config = dict(
    hidden_size=256,
    norm_place='pre',
    qk_norm=False,
    bias='all',
    parallel_block=False,
    init_std_o=0.00742,
    learning_rate=0.000938,
    warmup_steps=292,
    batch_tokens=65536,
)
MLP neurons of a small language model. Each row is named by its layer, matrix (down: output weights) and neuron, and shows model dimensions 48-175. Each number is 500 + 50 x the weight over its row's rms, rounded and kept within 0 to 999. Numbers have three digits each. A neuron's up and down rows have the sign that makes its largest values positive.
Before each neuron's rows, "fires before" lists the tokens most often just after its 100 highest values on Wikipedia text that the model never trained on.

fires before: "en", "\n", "I", "A", "T"
L3.down112:527447448554543447367551572581468544490551498506548439445595477541491501399498521496485519515517443508445425476531521519479482473442528507439478485526523460498519548557493438525546438505533490467455527561478479468474487493397484439475493549578493509571529486557483510453502595543582509493448563593444524495501549608542382495450505473592567545460582529520483382491573531408449578523518

fires before: "e", "t", "on", "em", " the", "ic"
L5.down194:604476547489512507440453513476465408626491446522577491457472535533556513589497509676409511396477513456498531518544443496493410556412491552429505475421489492455529438523519559533457516587491509502566487505527579476456434442452547439484451519469484447519499561516489439549524603536494501531510425539538452463430557457450498541519473448480506459524474538513453540510528516445556447434506

fires before: "\n", "I", "T", "=="
L5.down112:537510401477469464440512367529527531417461527495517470393531535523489552536411514537521555490498543483529485562523511458443492542445459482529486566528555541465500504533437552509463480511585525467517528498458503517496513467522482463475536443526586470553525524599482511451516493490582419514392532507551540485476586519476541536354497443548498494612569521563521527476478531409437548497528

fires before: "y", "al", "ic", "o", "at"
L4.down49:498457552543476528606581519550550514497498504556467506526508432499393473481438532512547463508431383497508502466535515590390432448450497535573483573485424455499463477531394502482482519535440519592431562480550531451519478606576449539578472525519566474550461434543501516407627530465515460586460467522492457592588593555568494523456537505429420551550510384432520559453501537502576577515462

fires before: "ic", "it", "ess", "or", "is", "av"
L12.down775:520515406538441462425409546501480497531429468580492556394437472470494588464472526404448481516523539619527465542526472531596604587488479502460452501453547479608446525474463505500568495462436410565458456479532438538484537522508561492536509500462532526400466542509551460450567467508406524538580447556459585435461512484496447517515587419471498446492579542496453525532653503518490486454418

fires before: "e", "ic", "r", "t"
L5.down29:444462504424422488523453476462422544467516518567568528496416536537451502507585476451613486484566420529372481519517514442455513530476489535454475431468528569494502538467451576429473542501400487474523427469420421541441439440555532371491494500528540574549542432507485494447405520448498509523518416503595522519598425465483555496458465561445452522479416455499448447396454590510616485410545

fires before: "ic", "f", "er", "or", "ter"
L2.down429:480518506475473460545489473487549526581453518534477580493511459510490488406507511526424464477532475423441470570533565448539510524432557490472447508512557488544499488460428555505512482447496477428470494481558438544501410420437574516513509388468484412443421418533574557461491575499630606568405529552502474489428453473560506592498498455506433483439550487544428430428459564596595520486543

fires before: " the", " ", " h", " a", "d", " th"
L9.down760:494520500448568510431489458525550520515551489505516571542540491526523540470516568442436425493481538507499481479448482520446503530489506505520514485458486480547448500569486503434426520501551437495513477512514466438479450578558409488514451473495550429455487575556498536512515522610598498394461494529530520545498448484464481591489523533496570509486510425559469505530451505531527469452538

fires before: "nd", "ch", "p", "c", "il"
L9.down128:537442456533527542495522547473416544543428502550445518495559504575629488546504563504477505418528453438491525518578543503534565492495423547549445527532480480514481503438506554474465474443485592539556479534568499489414529605573608493374474447587474544496524594493517513507425555470566426465472455403510504510520470569558489380480547498424530550517532497511412552552577569482475504482485

fires before: "e", "il", "al", "p", "on", " a"
L9.down488:463511465550461474376474491480401561556511519513478490499432515467567436507534550481435560489537511492391529480478485451497404456536440490579402441437527508485419487509483494544483525392432567539437480457543485509410539453526608498496510374477569476444583475482534464540524483532476402551528484535607533478564575500596527533470467459474465532498481431508478569514460528440537529488452

fires before: "e", "ent", "ed", "es", "b", "m"
L5.down551:572549591474534492575551513443518410476508537511457513487551434495491443536513540557522431577456496561485510470459527492520425452526540456488432537525509531561518503483454460438496506436559547514521478449494488504574501421468527603524524450449551466527558360521447441501499521486528512447468439470497461470342460517419519580511542548533535508467467567456472383485496364529492510534439

fires before: "1", "0", "2"
L12.down128:510490492548508527615514488550485421544442496513480536513491504502464525556535514514503566389540451511522412508522466565525465510491512487492445557485517563510541519534516399544503531421423465715533481430485527566502612521593477599578495455505482483506494475479472486543499539543457542429498443301534422580517453491513500491427517476539468507457499504420530390580495478543533524529529

fires before: "==", "T", "I", "A"
L4.down510:444434511426411516644495531490568475458490517521570498612446487559465403521504383483508525383538595550525417545572542474454509549483500538454461465466451513580451555486496514518422531502497493537467447458494540552464577393551424425511556470629486549495546523488491495495452462455513526547491452567546580581534563548464518474496575510542531525521473451533473535536444445494449513442528

fires before: "ic", "t", "h", "or", "is", "u"
L5.down805:501449518400498532518467513509481524488554530542605457454548455397485494571466537408563511514530602573433488468489503590477510482554525520495467525522507444474563553533451399497550572617493519517566469468449500459473584630628453571520502539609444468496600494541481429401391505448487488511446486481570471540412520427530458511483509545451453534469522496491423394519494418584591429504578

fires before: " ", " of", "t", "m"
L2.down428:494492517547492441448437572506462511390580529424451483531550416447513472457515477532479533482447481483439513577454433512442455529565421502498438518597554528518475484527588499536448447501452457480489513519545438569530578419505600605554519568502503442491529498614517440456521485499491474512468395452526380584403464518503498506506490405448476506512529549583446545465469564547455495513584

fires before: " ", "t", " of", " |"
L2.down88:532443513537481429534489577413554511499584521461479480527431526553382467516361434491521564466366506451550483523448544529550458462519475491518504535487519545484415603474592376526603438556506560468441582493491458509551492450463491463494507510430425507431491470533444464340512498594582468432527468435537511627548523528489530453552462471519472512455493432455439595487440485499439639567552

fires before: " ", "0", "9", "7", "3", "\n"
L3.down382:483483530423533518461432530558457451492511531531587548491429450505501554504463614497492486541431509471481552515352503523546512510506520503549524506521546423601448470406481547483545516517467568456529505421447566467473457472496506524536536502508530405527506600451448446614473405533485518491548547488519489419407414493483552491447544420478584609368543417449431492483526515593506484541502

fires before: "n", " the", "ri", "e", "it", "en"
L4.down759:512551502474517546393501648534540464553497520533632443516424437520575501584481529462371444457418438555432480488524391509514511457441489525468479479526517477491514448518436454466467563529520473515450536507477483551500562587421536470505552447498490473476464489581494435541579508550483548521586500533430546466535518641454453556555526452462513492510581537524460431595518513568542468500440

fires before: "ter", "c", "h", "r", "he", "es"
L6.down105:511608483560613508569472518478562470502340563482501542538466511421482545545468491396457428442385499525575509550492558559453566447436525559504473522563476479548496473524520467521518459517453496487514491533511531450500438510462475505500489473545505458481516405444507485454600459416541529527451463436497556548523482583555470530496544519499508388501511510467544474458528487492477591480478

fires before: "0", "1", "2", "9", "n"
L12.down447:372483437502488579508478490523512540543477480546487543498453529523550504469425558518467562587480497460420403514571467556443581561425476531515473562504497531503558502403510458544514603469465489477543377549526525508432476617451420533566457502465502433500464560527495412675557585530502515439425423498480465556548520535495427431407556552482483469557517606556450541509373499488596546478551

fires before: "ed", "ing", "s", "ion", " the", "ation"
L11.down237:470503525595462459554508555459563553495442552503466468536586528539412563505499555547417464604596503487548552517506503475461460487488516354486404567520534540471508477470543535516534473551445508437420501472577465538467421588552482560546456533425526492505565464493531559493580582537480474511521538552505465536488399481515538505493513553502522500500631441471546513489448412503468439538537

fires before: "-", "\n"
L2.down751:468520516559517526552459521500538454348534490540446486416571601580504469475570478524494434462526498512460433445501411527469434479521518490545529491485392554529553552543596472515478562497550663574496535488520452613416484430495489419484490459476474565559548482475498529434419463497511569512460437459486504604493570447470511444382470494471486471486488426436448439516510538519538473568483

fires before: "\n", " I", " The", " H", " A", " S"
L2.down444:489553438393411528444391512424539531459521483487507512529530476538549539452586467520501441497502449471463518515441476503456534541441455466532483527479497468504498522446517524557536543547495581495496492427528564505515509506459523489434511567602562502512422517527524559453532573444463512542492525536522506494486487477515466587551484548518506541502651541409375545519526412455562465606480

fires before: "-", "\n", "ed", " in"
L6.down242:539536455504503497387437528511430470447457517528488454506484503524471470459458541521475486546499434484557508446487550496498520412479483482499434445581385544571458469521504474588435511485501528557558503465544525443470474522498574402457556469423499485511608445600488469370562526526512538483503460453548455526462502524459483433473468480533473530484510504490449505439547533617490456521513

fires before: "0", "1", "2"
L11.down587:473441534595560458489544461527531505513391553503602549413485543538517502492492534562520555534501498516478436490463552478563482489478469441500494492518495560434647491530500460531550573531590490514502434551557543558547674499439562575533480489448394602547518477524434527524530488510478567453532442463510550486479546452491530438403539555482469567390570622484534523528421404569554587510504

fires before: "\n", " The", " I", " A", " \"", " H"
L2.down113:560547501498463495519545522468565483486521514547454514564558480561486492467590569562503551521470422444446584460514476540467487532488486582509606482436487568442460572532543508532528509457570573408485565495537464521442537426493535521551476550468551453411401565532462498506553454532551507475499471559468549551554495483531399425456501527444515534471537463427445514468601402434488451523470

fires before: "on", "t", "em", "is", "id", "e"
L2.down304:584536529491503419544548535453479469538644505525584555434499435547494549540547483558516530501545501588394520484474517530557470466496566523537477481628489402554454535457467504434567529531562492571518488523460459453493509498430566439449370559616550492548568494611506503399494501426509537472550500371590446519511423477541544530492482454509460456453508493450497456469482567519463496464486

fires before: "s", "l", "b", " ", "d", "th"
L5.down172:431522504489621491392466451508560495518532620527430534476535546400431480501505505474427567495556497409523438517466481391613465521436445480521493526442514519459481572523508497482552566540533478449534453427505543487494492568538470549495542515445490546525494489517501582541506398517577511458450506467550533450513513461483476561434564501503543504516448459449470575561409422531608425414475

fires before: "\n", "I", "T", "-", "A", " "
L5.down634:497515418454517448440505539487477472476541508517447464526575478474484570490464581536475433485513553463483496545528514456429477444499524471493617532566545463535513429412523519428561518443530519459518535589532463481395450546506565496588554566388476495569508383452491475547511429560471599630531545493493563522529515420469582525500543440473462540456558477516536412445538540547479464508540

fires before: " |", ",", " (", ")", " "
L2.down522:572505576416526502443458567494496543509508538496463520519471466570454522492493485408518499474501444457578428515523549447435454474518489416501459567522508516645530450595552461469529508459520487538473548498448526526584506484473477484546489533504498501465449559504526461449452542440552464445532437497524423544492369492461492518498465483507553573508558486526464488563447491516561609499556

fires before: "ic", "is", "y", " |", "um"
L3.down330:411481540462564473494576536469485495576521533537544542538490500452479448477533453415461464522514582522516498465501526560459588519437521408457495380489466440503580550500412560454484579504485482527462477535549500611544550551459581419564635530463462535593471571465545513490508461474449577521540496448535485394449441500463504481435567458487537476435567460470550543456554414542516567488526

fires before: "t", " (", ":", " ", "n", "e"
L3.down711:489604521491522499513469525425534423455483531591502483507462464524492512513391391531505486570529515468485565509463454505524530432459478573446542552567536511547519510508487450443524519400569533414481436508486527491521606460526524520634600557497396516572476533478533438443490503617581571411561559468474540581428672452434493429492465548448481543497512415479469583486545614397498448539531

fires before: ",", ".", " |", "\n", " is"
L3.down381:403561493479536536555565470394539490447558425615440524447479517439463451461441486533551542442530500514582491501419391441507526568566544464475562571528464524579581572544481497439528548556441528484458487561517512522462543484502401493472474517490478412563565525451493531476409547518592572512604473527540418547426421467445460533467461446528412515505521461521452414525604452540404576453529

fires before: "k", "d", "ation", "al", "ce"
L9.down617:448413398506509563434479652554546513497458433501515503528532513521447531577605434458531493548514490503548402517505484509480456528517468526499541522528468514531503477584502564532535487510403562497483533430470485548576548477478481496526464458497558497454495503507525438534491560404525555424455555560455507419367569439567505522516507555479532449412478418504519544509514469562587457487428

fires before: "==", "T", "===", "I", "H", "A"
L5.down503:514470465479503460560505517555544583441429458445445515389567447528446448500422469547456511489456542488517511505589442438489486455480481585496501518542432553649521493502488487407498434543499390528534544517553530439416590427440478434457476493653499527533506457554528455411577550509547463476525541518517541536485590483413474490509506472521525433499517460537505446506478395472445573539488

fires before: "d", "ed", "ation", "e", "l"
L5.down138:530526516533471416524537513491540501436416491545505518547567544548440515511533484411523464481479482517497566568531521426498474544502578501586458608485505413708472537498533552490484557442417556495512498440467514446481512464460445601511404474470631483457544532449432452503517567531480546493448485503531464456463437433481512550426580572530442548404578502529590575453455453465564493480482

fires before: "ic", "o", "i", "re", "n"
L3.down45:564517482458466597478525549543545505495445453531516466561498595477492530473556510518591586449599429558494451521480475549483486422409482486506413481430430440485499574408539536486449561557555496496497514473543483520552460643526470466358460587485470549490445441559504564421506472492547459543436516500559483600575521487505484488474594497467521457587493462464454506514536615526510520528457

fires before: "t", "th", "n", "e", "nd", "c"
L4.down227:550441491496476467383440587531568420493409374505542512503471439493459525489439547509442515477447521451388523512459375478541619370534516423508446525520464520420466420472492505489476631445564554510542387519512553527553467489563475493533598430546527481488563560549451418503567535550487485537530489495485518452485549486549573512492466436501392465472563445543515508469512579484568521479517